From a checkpoint of a small transformer trained on Wikipedia.
Training: a variant of Adam for these matrices, 889M tokens.
MLP neurons of a small language model. Each row is named by its layer, matrix (gate and up: input weights; down: output weights) and neuron, and shows model dimensions 400-463. Each number is 128 + 24 x the weight over its row's rms, rounded and kept within 0 to 255. A neuron's up and down rows have the sign that makes its largest values positive.
After each neuron's rows, "fires in" lists the words (lower case) most often at its 100 highest values on Wikipedia text that the model never trained on.

L3.gate452 [176 135 165 127 140 127 128 122 113 109  91 111 131 120 112 110 130 157 159 140 120 149 149 141 105  99 128 155 125 115 153 156  99 149 135 141 114 149 157 177 100 132 152 156 159 128 128 138 119 135 123 117 153 147  96 138  99 112 109 114 154 121 102  91]
L3.up452 [165 153 138  96 155 118 129 144 142 106 148 146 115 115  99 109 110 110 111 112 161 100 151 142 142 149 196 153 131 156 174 146 120 151 144 166  81 136 128 123 112 126 114  87 181 109 114 197 121 141  74 129 130 125 115 106 101 106 105 165 139 144 128 139]
L3.down452 [134 151 113 131 169  81 116 139 121 113 123 122 167 150 136 140  84  91 109 117 144 133 126 135 143 127 100 121 157 137  98 132 147 152 147 121 137 148 134 133  91  90 128 115 132 125 105 193 133 121 120 136 112 147  89 100 108 189 120 148 100 133 184 154]
fires in: "he", "she", "heidrek"

L5.gate1065 [135 106 143  71 147 139 142  95 119 159 100 132 131 132  73 122  64 174 170 146  87 132 101 145 161 118 170 141 105 107 106 130  82 139 157 125 131 149  93 134 138 112 110 106 118 134 117 119 141 146 106  86 127 130 166 138 138 108 143 156 148 111 161 112]
L5.up1065 [132 151 154  86 101 127  78 137 179 135 100 106  96 123 160 106 132 123 118 124  86 142 140 121 118 118 128 133 139 124 127 132 103 140 151 135 117  89  96 109 120 146 109 154 153 143  96 144 139 147 134  92 107 164 130 135 145 133 111 133 119 155 108 166]
L5.down1065 [126 136  98 157 122 125 141 130  92 127 107 118 126 134 131 112 140 146 159 113 137 125 141 153 149 131 151 120 159 142 107 138 157 115 108 129 117 117 131 124 144  96 116 117 157 109 132 110 115 144 129 122 115 135 135 153 134 146 100 153 164 153 134  20]
fires in: "from", "favelas", "through", "by", "into"

L5.gate994 [132 169 130 140 101 124 148 124 121  95 142 152 101 113 113 122 125 101 133 146 118 143 173  88 145 141 144 135  94  81 131 152 169 117 129 119 130  94 126 100 146 127  85 112 152  99 172 153 149 110 115 163 122  98 104 128 140 116 153 121 128  94 147 125]
L5.up994 [116 117 102 168  91 117 162 127 103 119  90  98 103 157 149  75  65 147 121 109 111 143 106 109 116 155 104 122 122 114 154  97  93 137 176 129 144 117 134 174 113 106 146 119 126 128  76 159  98 169 100 116 119  87 153 124 120 129 140 166 147 149 122 124]
L5.down994 [107 116 140  97 148 112  61 157 128 186 128  89 113  88 129 116 104 130 137 138 143 129 103 136  92 145 112  92 107 125 118 102  97 101 173 143 165 139 156 155 158 117 118  72 102 128 144 157 105 111 121 119 124 178  96 124  93 108  67 100 101 140 114 185]
fires in: "to", "from", "through"

L6.gate68 [160 130 116 159 153 133 136 137 149  82 107 117 154 140 119 180 152 182  76 164  90 116  98 148 116 114 119 157  72 164 132  95 120 132 130 130 133 122 140 124 122 156 143 100 155 104 168 112  74 108 133 109 158 127 144 120 130 106 146 153 105 126 143 137]
L6.up68 [136 122  94 107 128 155 148 108 159 147 182 143 125 134 110 150 148 147 112 131 118 138 138 117 149 145 120 128 168 186 100 155 102 167 116  86 114 134 146 113 140 129 120 105 164 131 105 156 117  98 143 115 137 131 168 153 154 130 162  91 157 118 136 137]
L6.down68 [101 104 122 112 153 141 141 115 124 106 117 127 111 152 113 159 143  84 105  69 111 101 111 122 140 138 111 124 144 117 160 150 141 147 124 121 116 147 149 126 138 113 114 120  96 133 161 128  67 142 133  99 152 146 148  89 140 166  73 137  84  92 102 137]
fires in: "of", "with", "in"

L3.gate29 [160 148 108  93 105 147 163 161 189  69 138 119 142 156 146 108 104 132  95 100 146  86 151 144 142 132  74 122 120 138 130 140 128 146 135 123 158 110 135 143 130 143 154 132 168 112 136 118 113 114 104 146 146 154 127 168  90 112 163  97 124 126 153  97]
L3.up29 [152  90 140 104  76 147 116 121 124 118 123 117 129 147 136 148 167 110 125 149 118 104 122 160 140 142 129 113 181 147 153 143 124 139 108 137  80 141 106 129 103 142 143 102 126  99 131 134  98 173 143 127 137 138 144 155 110  99 123 109 128 133 122 126]
L3.down29 [115 130 186 116 120 143 105 133 140 151 143 108 149 159  86 113 156  90 115 159 122  87 134 136 132 126 137 155 146 142 126 114 119 113 107 129 117 113 112 134 146 140 121 123 144 118 158 160 110 127 175 116 110 106 148 118 123 157 118 151 171 151 122 165]
fires in: "of", "an"

L6.gate127 [163 100 117 142 175 130 122 102 122 114 129 118 129 101 107 123 154 128 139 150 128  71 122 106 129 136  60 114 178 159 132 130 115 151 123 157 145 153 113 120 141 145 140 122  68 138 137 140 141 144 176 131 102 122  95 167 131  61 137 135 122 131 109 122]
L6.up127 [154 123 117 150 119 115 155 128 137 131 162  54 166 175 116 147 148 160 123 133  77 149 157 127 158 114  96 119 170 132 133 147 151 151 144 126 101 116  95 150 134 126 140 134 105 127 137  93 131 148 134 113 169 180 133 110 124 108  99 151 129 109 121 150]
L6.down127 [141 153 140 166 120 115 123 103 125 141 116 169 162 156 161 128  89 122 172 103 139 110 110 120 111 129 123 163 138  91 108 133 124 144 148 116 168  80 159 120 161 140 131 151 108 124 148 140 127 193 143  79 102 134 111 133  90 164 151 101 129 139 106  64]
fires in: "a", "this", "and", "or", "by"

L6.gate785 [112  76 162 145 122 115 149  94  96 137  85 110  87 120 104 156 125 152 131 150 104 118  81 150 118 131 126 149 141 142 145 131 134 122 131 129  96 178 127 135 140 106 115 109 127 116 152 181 158 160 147 159 114 117 164 129 144 147 117 128 140 163 123 108]
L6.up785 [180 105 146 154  72 117 190 115 146 126 114 128 142 138 125  88 109 149 120 110 116 118 112 139 137 122 138 149 132 125 150 138 149 155 130 104 138 124 102 118 138  95  95 104 124 127 140 160 155 119 128 174 142 134 139 156 124 142 102 119 118 118 142 120]
L6.down785 [123 144 144 135 136 136 142 121 118 137  77 117 102 108 114 121 108 119 133 140 111 129 110 151 102  99 136 102 132  88  87 164  81  96 155 158 118 142 111 175 151 130 115 161 124 141 148 152 175 131 107 133 126 132 164 148 138 111 110 115 141 123 104  99]
fires in: "of", "and", "by"

L5.gate1490 [153 104 143 152 147 108 112 113 138 126 124 104 120 139 162  83 125  99 145 139 111 115 120 130 168 138 128  88 102 127  98 151 140 155 124 109 140 155 138 109 145 171  96  91  92 131  99 158 150 152 116 122 152 125 130 133 124 155  92 132 150 128 113 130]
L5.up1490 [108 163  76 101 133 119 146 134 119 109 147 179 119  91 136 125 133 120 119 106 103 115 130 108 136 103 117  58 120 160 108 148 111 145 120  85 113 116 146 117  88 146 129 121 155 123 145 129 115 129 113  87 143 133 171  93 177 127 169 105 123 153 115 101]
L5.down1490 [134 167 140 139 122  83 136 132 125  97  87 124 112 154 175 124 103 147 155 192 152 127 144 126 137 147 131 101 104 152 132 138 167 144 118 158 108 107 120 114 128 137 144 124 104 145 161 163  93 107 100 116 138 111 121 124 115 112 151 108 122 131  89  73]
fires in: "august", "july", "september", "may", "june", "december"

L6.gate1472 [125  94 142 197 130 146 124 112 118 123  78 111 120 140 108 152 118 119 125 116 141 146  98  86 146 100 131 114 116 113 117 129 133  95 100 114 125 180  87 148 111 144 146  80  79 142 174 146 156 142 151 110 104 134 135 142 113 133 128 132 130 139 162  88]
L6.up1472 [138 112 119 110 132 113 126 125 148 119 105 137 166 126 116 106  99 104 139 137 180 153 134 112 160 168 110 112  95  86  96 138 130 171  95 164 134  83 110 166 170 102 120 109 156 159 109 132 165 156 153 139 135 116 116 143 117 140 139 163  96 141 130 180]
L6.down1472 [103  84  92 113 182 128 147 135 145 167 126 141 127 123 166 151 113  97 168 179  99 133 117 170 147 144  93 133  97 140 126  90 118 141  94 119 147 138 106  98 119 137 128 133 146 172 104 148 147  99 168 171 104 129 116 127  93 124 142 121 110 149 132 210]
fires in: "of"

L6.gate1328 [130 122 102 157  81  98 140 143 124 110  72 145 174 154 146 153 150 155 136 115 101 153 143 157 170 131 103 136 149 144 130 156 155 116 110 108 123 144 139 136 147 127 116 147  97 123 112 130 140  86 112  93 134 162 126 145  96 110 136 128 152 124 141 130]
L6.up1328 [111  52 145 121 164 128 199 113 135 156 160 101 106 167 136 135 118 124 103 120  96 122  86 144 142 108  99 156  93 121 169 101 141 151 104  94 124 145 108 144 138 170 147 117 129 125 128 144 150 141 100 127 121 155 125 160 113 149 175 129 124 133 109 155]
L6.down1328 [113 112  89 139 100 164 142 177 125 123 151  96 145 118 112 113 149 132 144 121 139 148 121 148 166 151 111 140 189 104 150 164  90  72 157  70  92  92 146 109 107 160 111 122 132  94  98  90 122  52 102 122 114 104 150 109 129 113 111 142 141  93 111 131]
fires in: "of", "by"

L5.gate1096 [127  86 154 148 138 144 129 111 152  95 133 106 135 116 128 134 104 152 126 127 126  80 137 107 171 117 126 148  85  97 109 125 115 119 104 125 102 161  74 150 134 102 145  97 104 111 143 119 136 156 184 106 162 216 148 117 100 138 100 124  95 155 121 138]
L5.up1096 [152 112 136 150 111 161 106 125  98 106  76  89 141 134  91 124 105 110  85 154 146  97 150 140 135 152 160 144 126 123 129 125 139 107 106 117 126 119 138 116 138 148 122 100 124 120 160 107 163 170 146 140 155 122 142 145 114 140 100 126 126 143 137 146]
L5.down1096 [135  96 151 122 129 115  84 112 155 100 146 107 115 118 136 146 113 108 150 124 112 117 157 129 122  74  86 101 149  93 127 155  80 115  75 175  74 136  90 133 115 122 144 120 153 118 121 151 136 111 142 104 128 149 127 123  94 127 118 136 139 141 165 100]
fires in: "of"

L6.gate457 [158 136 144  87 134 134 140 156 183  97 111 140 142 115  94 122 123  97 130 156 148 141 150 117 165 162 162 109  73 151 124  87 106 120 125 137 120 145  90 154 139 119 125 165 103 130 111 104 117 121 107 149 158  89 146 164 143 145 150 112 126 129 123 128]
L6.up457 [158 114 133 153 159 165 155 115 131  91 138 144 145 167  89 160 148 125 121 158 135 110 138 148 181 135 130 110 103 142 128 160 140 158 138 190 106 144  94 132 177 146 125  91 107 173 137 101 141 103 128 133 176 115 131 147 160 125 111 150 146 156 125 102]
L6.down457 [121 108 126 122 107 190 171 148 145  86 125 148 142 106 119 131 133  93 130 128 104 162 155 173 158 153  93 172 118 141 140 144 125 128 140 153 163 124 122 110 143 121 128  98  98 171 109 185 130 146  82 162 119 133 124 121 116 155 116 145 119 163 134 111]
fires in: "with", "by", "of", "to", "after", "from"

L6.gate1171 [116 163 131  70 156 110 147 143 114 105 147 108 127 138 121 110 166 143 142  82 146 117 144 159 136 123  84 108 132 125  90 140 102 188 164 151 107 132  95 121 147  85 125 149 126 111 119 117 163 127 105 166 136  57 124 129 144 131 137 117 138 141 170 111]
L6.up1171 [139 121 127  89  98  92 147  93 113 103 116 136 124 119  65  98 109 120 148 142 136 156  76 145 121 162 105 119 144 156 138 138 140 129 146 167 170 111 124 150 131 108 144 145 127 129 153 140 128 158 116  98 118  98 111 145 151 107 144 110  95 140 129 120]
L6.down1171 [ 95 140 147 111 143 161 136 115 116  74 126 136 140  92 133 125 114 134 141 200 132 125 110 113 113 127 112 113 178 133 141 146 134 123 157 135  75 146 109 140 198 147 106 139 115 119 112 123 162 144 122 168 155 164 153 104 166 126  61 127 117 138 126 120]
fires in: "in", "for", "at", "from", "as", "of"

L6.gate90 [114 131 149 116 115 129 137 133 141 118 126 149 160  93 125 156 138 156 116 126 111 124  89 125 179 127 165 119 109 138  91 122 120 130 153 130 103 123 159 128 149 153 122 142  84 128 128 109 121 140 128 112 114 159 127 122  64 111 134 125 157 135 138 128]
L6.up90 [ 55 143 148 105 133 115 139 158 144 131 100 134 118 127 156 172  91  77 140 112 141 143  74 156 132 148 114 127 108 112  76 189 147 152 122 117  64 106 120 161 147 102 131 120 162 126 123 194 130 134 101 153 138 134 123 121  55 165 149 131 152 103 109 155]
L6.down90 [123 123  85 185 130 156 111 130 131 115 100 125  93 149 134 102 108 140 110 120 142 131 161 129 106 112 136  76 136 157 142 117 154 145 107 116 156 139 137 101  91 163 168 147 147 155 128 129 114 108 115 138 123 172 154 139  88 106  83 135  99 127 120 115]
fires in: "of", "by", "on", "the"

L5.gate1016 [148 135 158 146 200 142 161 116 106 161  73 190 170 131 149 105 123 155  90 171  99 112 123 141 148 149  84  94 119  84 110 136 137 138 100 113 131 102 123 155 116 101 129 110 161 112 132 139 138 140 130 106  97  55 109 161 143 138 124 121 124 118 161 138]
L5.up1016 [177 128 122 114 121 129 141 155 123 128  85 154  99 144 133 151 151 102 166  97  83 116  94 123 128  84  99 145 136 139  91 132 144 148 196 107 121 142 118  98 110 124 102 118 113 120 117  90 133  99  76 116 127 102 125  89 150  91  91 100 154 109 150 106]
L5.down1016 [150 110 157  99 119  88  99 135  88 128 116 135  98 171 143 140 126 104 128  97 160 199 100 149 115 132 130 144 113 152 113 130 110 191  89 150 180 133  95  88 120 152 110 122 129 113 124 136 127 136 106  91  79 146 115 111 117 131 106 107 117 134 166 154]
fires in: "began", "ended", "started", "beginning", "starting"

L5.gate1592 [129 122 136 167 134  99 150 107 148 113 111 145 150 146 115  88  91 159 122 126 136 125  74 130 129 131 142 159  90 116 134 148 106 127 114 137  99 146 123 129 158 127 103 129  86 126 144 127  90 165 164 147 128 128 151 148 110 186 150 120 110 156 168 153]
L5.up1592 [148  96 120 135 128 144 128 112 116 108 135 132 127 109 166 140 119 115 123 111  91 112 126 115 118 161 142  92 142 115 141 122 142 119 122  95 110 167 117 142 125  98 104 138 164 162 132 100 145 112 146 161 128 137 101 167 130 132 119 137 131 134 144 122]
L5.down1592 [102 134 143 111 166 118 160 114 128 183 142 121 109 149  69 129  65 110 159 105 130 104 122 122 137 106 122 164  80 155 146 158 103 141  99 130 113 116  90 116 105 112 127 117 142  83 105 142  93 185 153  95 189 145 155 133 113 129 146 180 147 119 123 186]
fires in: "of", "to", "on"

L5.gate1333 [138 132 141 107 142 118 153 104 108 112 140 121 167  86 145 131 120 117 127 104 173 123 118 131 184 104 112 151 118 130 165 121 137 116 160 113 112 126  89 114 131 148  94 132 126  64 111 136 129 144 115  84 132 118 127 167 122 119 134 103 116  92 102 132]
L5.up1333 [123 140  78 136 120 136 154  95 151 111 141 133 149 154 134 115  70 144 126 147 154 140 131 131 110 124 120 129 129 100 145  82 104 163  83 128 120 127 105 145 133 136 130 144 137 149 102 122 104 152 113 153 135 110 139 150 112 103 142 134 154 161 124 147]
L5.down1333 [113 166 163 127 129 147 155 133 164 143 164 135 149 110 102 128  92 143 120 151 161 117  92 134 119 102 102 118 123 102 131 133 139 161 128 119 118 117 147 121 142 126 108 151 156 113 143 116 132 122 144 160 162 105 143 148 124 116 144 176 120 126 115  95]
fires in: "to", "with", "at", "by", "for"

L5.gate834 [106 136  73 107 156 146 110  91 165 131  94 131 122 148  97 122 148 135  99 120 125 128 133 131 115 174 126 106  87 129 187 193 112 142 105 141 133 119 126 169 156  96 129 157 142 150 116 131 136  93  78 140 144  93 167 149 140 128 125 141 163 127 107 133]
L5.up834 [117 106 109 149 103 141  90  86  75 125 139 148 158 131 150 131 122  90 122 105 112 129 145  98 132 141 118 123 113 100 107 113 128 137 105 134 101 146 132 171 133 134 139 136  96  95 163 137 103 132 114 115 150 133 134 164 167  55 163 116 126 127  96 112]
L5.down834 [124 143 134  81 122 148 129 121 145 120 112 112 162 112 111 121 110 108 122 155  92 181 138 110 112 179 156 130 121 165 104 137 150 130 115 127 146 129 109 120 128  97 109  80 124  93 162 128 127 148 112 142 133 115 121 160 110  92  96 123 122 167  61 126]
fires in: "the", "of"

L6.gate681 [117 111  96 133 119 173 154 110 145 128 144 143 143 111  97 151 123 132 136 141 107 131 152 143 156 102 120 106 104  93 102  71 104 104 119 123 121 144 171 138 157 122 115 147 161 147 119 110 132 138  97 126  99 128 125 134 161 123 103 107 160 100 121 105]
L6.up681 [165 134  89 166 107 115 160 133 118  89 132 149 164  81 128 155 122 141 133  74 115  67 120 129 131 150 118  81 113  98 171 145 111 113 151 117  76 117 121 147 107 103 124 186 156 170 143  83 149 196  85 180 103 106 122 144 106 130  93 121 137 125 133 139]
L6.down681 [104 114  96 112 143 138 179 115 161 132 137 165 117 117 107 187 116 105 115 134 122 140 122 124 138 128 122 149 133 138  71 122  87 120 154 140 147 136 129 136 134 109 132 110  93 128 143 143 157 146  82 137 117 148 146 140 158 113 120  77 140 141 124  95]
fires in: "with", "for", "do", "make"

L6.gate1105 [123 144  70 116 135 112 115 128 125 114 139 175 124 110 154 111  90 102 140 137 136  97 114 121 169 122 135 164 120 101 161 175 135 107 113 122 175 113 131 156 143 132 158 122 124 108 135 127 137  67 141 142 155 112 147 155 139  95 158 127 163 140  97 139]
L6.up1105 [172 143 118  82 147 115 114 117 138 153 147 135 128 141 109 140 157 126 135 124 142 129 164 183  91 130 160 129 114 104 143 137 104 182 130 137 156  99 102 133 128 104 136 112 126 113 134 187 142 127 145 101  95 123 138 136 138 100 146 132 101 139 109 150]
L6.down1105 [121 112 119 135 113 122 123 151 131 115  92  95 134 122 137 149 149 137 112 172 160 109 128 149 161 101 177 153 155 120 103 123 146  94 119 135 101 104 122 141 117 128  93 104 127 143 141 161 116 157  71  80 131 141 163 126 129 122  99  79 120 129 119  99]
fires in: "on", "a", "to", "the", "d"

L5.gate1822 [126 104 148 100 149 142 110 130 129 144 148 137 138 114 150 148  92 114 146  93 169 140 105 148 143 109 143 151  89 109 133 163 125 119 140 185 146 126 127 129  93 113 103  97 123 178 140 122 161  97 117 135 115 101 159 104 195 100 148 130  98 133 102 133]
L5.up1822 [137 182 119 132 114 154  90 125 110 167 105 135 112 165 168 148  88 119 130  76 140 166 140 154 121  96 140 147 158 107 134  97 123 115 151 125 158 122 144 148 160 131 113 141 154  97 101 104 151 117  92 138 138 144 161 159 138 126 108 135 130 130 130 133]
L5.down1822 [163 132 154 127 147 150 172 108 142 137  81 133 128  76  85 136 181 143 116 175 113 142 102  97 171 106 152  92 150 101 104 128 139 185 116 120 105 131 113 145 148 133 120 115 179  90 155 140  97 114 128  95 103 124 124 121  93 144 115 133 186 140  70  85]
fires in: "from", "in"

L6.gate250 [ 94 142 124 127 127 173 148 164 127 160 145  97 130 152 133 103 105 147  99 133 143 127 159 120 158  97 111 134 104 106 117 146 139 121 135 114 132 124 170 150 138 142 101 132 118 160 137 151 152 188 179 106 164 115 145 127  94 169 137 149 137 135 145 117]
L6.up250 [153  80 123 116 115 160 105 119 172 178 126 171  91 118 161 123  92 110 126 142 113 114  81 128 116  86 106 140 147 111 138 119 168 137 130  94 118 153 127 123  86 121 127 124  99 165 130 147 127 113 123 112 121 102 104 151 149 107 152 119 131 105 124 153]
L6.down250 [ 77 118 157  83  92 118 135 178  91 122 105 140 122 153 157 149 130 151 140 160 140  99 122 138 136 123 119 139 148 154 148 124 159 116 112 113 131 156 140 140 121 177  85 126 109  91  94 113 129 136 128 108 162 131 100 101 130 142 123 125 159  99 153 169]
fires in: "2012", "2011", "2017", "2010", "2015", "2019"

L6.gate186 [155 141 139 154  70 126 162 131 165  94 124 126 181 137 165 129 131 134 156 109 111 153 123 107 133  96 111  91 137 145  77 110 111 116 124 150 130 124 149 129 147 136 146 150 127 111  86 124 100 100 116 118 115 131 124 136 123 149 158 123 163 124 109 127]
L6.up186 [122 121 107  93 133 132 123 118 134 148 147 116 133 113 165  97 128 118 122 128 153 135 133 143 135 158 131 105 112 156 150 134 154 130  98  99 147 141  99 139 120 126 144 123 107 145 139 124 155 181 135 168 202 115 165 141 116 106 130 116 146 112 100 153]
L6.down186 [111 144 153 105 118 102 142 130 137  94 125 156 131 155 134 140 130 132 130  82 153 158 129 170 120 149 123 175 146 171 133 138  98 100 106 102 125 106 161 109 105 106 114 126 121 143 156 118 136 127 147 118 130 107  98 117 157 135 136  96 153 131 118 123]
fires in: "as", "of", "after", "have", "be"

L6.gate148 [160 127 140 109 168 149 108 117 104 110  88 109 154 173 141 125 145 144 109 129 140 126 128 134 171 144 140 168 150 133 108 151 122 138  82 163 144 130 116 144  95  96 142 135 114 146 113 139 139 107 110 127 121  92 129 105 109 106 131 112 114 110 172 105]
L6.up148 [140 147 132  61  79 160  90 131  95  96 108 145 113  97 121 138  98  95  92 111 154 116 156  99 150  72 145 117 135 125 124  95 134 130 141 137 154  97  99 124 133 148 102 101 161  95 109 139 105 125  75 148 131 145 141 165 103 140 102 115 116 100 105 138]
L6.down148 [ 87 131 119 143 127 147 108 102 105  93 153  95 144 119 157 118  95  94 142 140 128 114 114 111 122 133 116 108 124 143  81 121 109 122 126 116 140 120 129 139 167 137 146 139 151 143 121 133 147 138 147 107 144 114 114 140 148 154  97 130 143 129 138 149]
fires in: "from", "he", "in"

L6.gate1471 [154 159 100 124 109 163 117  76 130  91 117 137 144 137 119 129 148 171 125 134 138  95 103 149 125 157 113 109 130 149 134 140 108 190 146 144 113 118 118 112 154 132 154 145 166 171 107 133 125 149  69 137 119  94 125 110 119 137 140 135 116 154 122  96]
L6.up1471 [181 113  88 108 117 111 125 164 171 112 129 136 116 121 110 129 132 112 129 129 124  94 118 118  80  87 158  91 188 137 125 121  92 115 129 149 122 108  85 142 163 135  80 121 147 148 114 152 180 127 113 124 113 135  99 148 106  97  85 111 130 128 128 139]
L6.down1471 [143 114  89 107 156 127 108 155 104 103  91 117 126  60 155 117 138 117 139 153 126 104  67 137 109 106 157 128 141 135 118 121 130 129  79 193 114 153 147 154 136 125 154 136 171 123 176 154 129 139 123 159 108 125 116 118 139 114 105  81 129 113 108  66]
fires in: "on", "in", "at", "for", "with", "awarded"

L3.gate108 [ 83 114 165 137 131 134 130 148 161  75 147 158 146 126  93 163 138 146  99 136 123 108 155 110 151 103 135 124 129 155 132 143 131 127 174 109 115  93 114 139 118 124 145 120 142 121 151  83 117 126  96 132 157 112 148 152 137 132 127 153 160 182  91 103]
L3.up108 [ 88 129 144  87 146 131 133 130 121 144 113 137 156 128  86 136 133 139  79 110 138 118 135 141  84 102 138 119 122 153 100 114 152 163 159  92 122  85  78 115 145 100 136 113 111 107 145 110 132 118 120 149 152  90 139 116 136 128  68 110 104 153  49 129]
L3.down108 [140 146 163 122 131 152 106 162 148 123 124 122 132 127 147 113 126 132 130  71 141 119  86  88 138  91 185  91 106 146  96 111 142 150 123  90  93 125 142 142 112 124 148 114  80 112 129 159 103 130 167 137 129 122 126  94  93 162 143  88  93 101 105 154]
fires in: "under", "with", "left", "of", "won"

L6.gate277 [123 152 108 150 114 101 159 112 158 136 139 167 116  61 151  96 150  96  88 132 153 119 168  82 128 140 147 132 126 104 152 105 135 124 146 135 127 150 173 127 118 153 128 160 116  83 114 132 123 140 146 116 148  84 151 121 177 118 159 146 134 183 141 126]
L6.up277 [157 126 162 107 142 131 167 114 174 151 114 128 118 137 114 122 108 168  81 133 133 145  75 133 118 126  92 111 125 172  97 129  99 147 123  87 116 113 108 106  86 169 150 130 106 139 120 104 116 166  78 112 149 118 124  88 131 187 154 129 146 181 106 111]
L6.down277 [125  98 128 129 154 157 120 108 118 120  87 113 105 139 110 145 115 111 138  98 132 139 112 141 130 166 115 142  82 131 116 117 169 125 118 155 129 116 127 108 209  97 127 129 125 108 171 151 105 136 160  99 106 151  75 129 151  87 145 143 125 105 154 199]
fires in: "at", "in", "from", "by", "to", "prix"

L6.gate1114 [114 129 139 126 179 136 139 129 105 144 109 109 113 112 125 102 127 161 135 124 140  65 150 110 138 135  98  88 114 103 122 106 103 164 144 122 166 152 135 152 121 128 112 135  38 104 114 154 130 140 130 116 172 156 122 170 164 150  72 100 144 100 165 113]
L6.up1114 [ 99 115 116 112 120 122  95 109 131 172 122 152  97 128 159 129 135  61 144 123  71 129 124 161 157 162 122 106 154 125  87 118  74 120  95 156 112 128 107 124 142 127 103 105  86 126 107 117 154 143 143 120 124 107 161 138 146 117  70 126  64 162 123 120]
L6.down1114 [ 95 122 122 108 116  95 157 139  95 106  99 156 108 126 179 109 138 129 157 100 183 177 139 125 144 149 130 156 116 158 151 153 135 103 132 159 176 109 148 155 174 130 168 114 131 108 108 142 106 105 148 134 107 124 139 101 151 160 103  74 138  79 135  72]
fires in: "until", "beginning", "began", "opened", "death", "start"

L5.gate1237 [184 122 128 118 134 101  99 135 132 154 167 117 201 132 126  99 146 172 136 143 128 119 134  91 149 122 131 100 128 160 141 126 148  98 152 145 125 123 148 122 125 134  87 137 126 130 132  83 122  89 154 102 131 158 155 138 110 117 129 130 133 157 132 107]
L5.up1237 [113 126 136  73  90 150 162 105 156 153 137 128 171 132  81  86 135  91 117 145  84  93 107 110 117 139 127 146 125  69 130 123 138 106 109 136 156 159 115 118 131  90 105 175 124  99 150 171 136 116 117 113 108 109 134 143 143 125 126 150 133 133 137 118]
L5.down1237 [ 90 160 131 112 153 144 133 147  83 119 126 122 132 152 118 100  69 105 156 139 111 134 120 141 108 113 106  87 107 113 153 134 114 156  68 159 139 172  91 157 122 117 106 138 137 104  87 155 135 142 135 172 112 108  79  87 128 116  97 153 121 126 138 128]
fires in: "in", "into", "de", "through", "to"

L3.gate1311 [ 84 117 136 127 145 135 185 155 149 154  98 149  87 120 124 130 144 123 156 128 142  84 133 139 134 133 111  95 126 166 126 158  90 142 142 151 102 155 155 129 153 119  86 150  70 139 106 113 192 109 130 132 125 138 143 113  85  96 117 169 151 129 137 120]
L3.up1311 [143  99 176 129 144 124 116 123 117 126 120  75 103 159  94 181 112 157 104 114 153 156 130 129 125 120 104 141 143  97 132 143 130 144 113 111 115 101 156 124  66 143 107 152 132 113 151 109 124 123 143 154 115 126 130 165 121 145 130 111 142  95  90 132]
L3.down1311 [163 117 121 117 111 106 140 139 152 154 119  88 166  61 178  96  81 125 133 129 135 145 154 171 124 142  96 152 111 140 134 126 166 104 108 131 153 152 129 122 132 134 107 158 134 163 128 114 120 117 117  95 106 125 118 110  65 100  82 145 116 127 129 121]
fires in: "and", "or"

L6.gate1719 [143  95 125 127 158 129 106 163 146 164 107 157 118 168 135 125 155 112 122 114 178  94 135 173 109 117 135  96 165 110 112 135  89 144 118 153 104 160 105 131 125  89 111 100 118  99 114 131 134 182  94 135 174  96 136  92 111  73  95 163 103 103 159  98]
L6.up1719 [145 135 122  78 125 146 119 135 132 145 109 117  69 142 127  81 139 135 111 135 171  91 110 123 159  85 133 143 194 146 130 154 112 172 117 139 122 181 159 119 105  98 111 139 176 121 118 122 150 122 131 161 146 115 122 140 156  99 122 165 105 109 144 144]
L6.down1719 [123 123 132 105 155 145 140 107 100 177  83 150  85 172 134 118 179 143 119 126 160 110 109  75 125 148 124 139 157 104 114 130 156 135 115  89 132  96 102 124 105 160 125 166 110  96 147 107 145  85 156 111 156 131 129 136 139 130  85 128  66 160 165 122]
fires in: "by", "m", "of", "in", "with", "december"

L3.gate980 [163 131 118 134 144 152  91 103 140 147 128 132 118 113 115  99 135 163  77 126 109  87 117 122 141 125 131 141 112 163 149 122 167 120 143 136 117 126 141 135 116 108  82 130 130 108 125 133 120 137 189  93 128 180 103 136 120 154 128 145 123 152 152 144]
L3.up980 [155 136 136 115 130 102 144 110 148 133 122 114 146 156 127 124 136 133 123 114  95 123 100 117  88 167 132 114 126 137 176 137 108 106 124 122 154 133 116 121 131 131 108 109 156 125 186  86  98 149 136 113 161 120 128 131 141 108 141  80 118 159 150 108]
L3.down980 [124 126 150 151 127 140 100 155 163 171 137 163 112 167 146 142  84 125 136 118 128 122  71 114 110 114 101 112 139 137 138 102 105  71 151 121 122 153 134 160 174 113  84 150 143 127 109  79 112 152 114 130 130 127 131 140 102 120 147 113 113 106 113 109]
fires in: "of", "national", "out"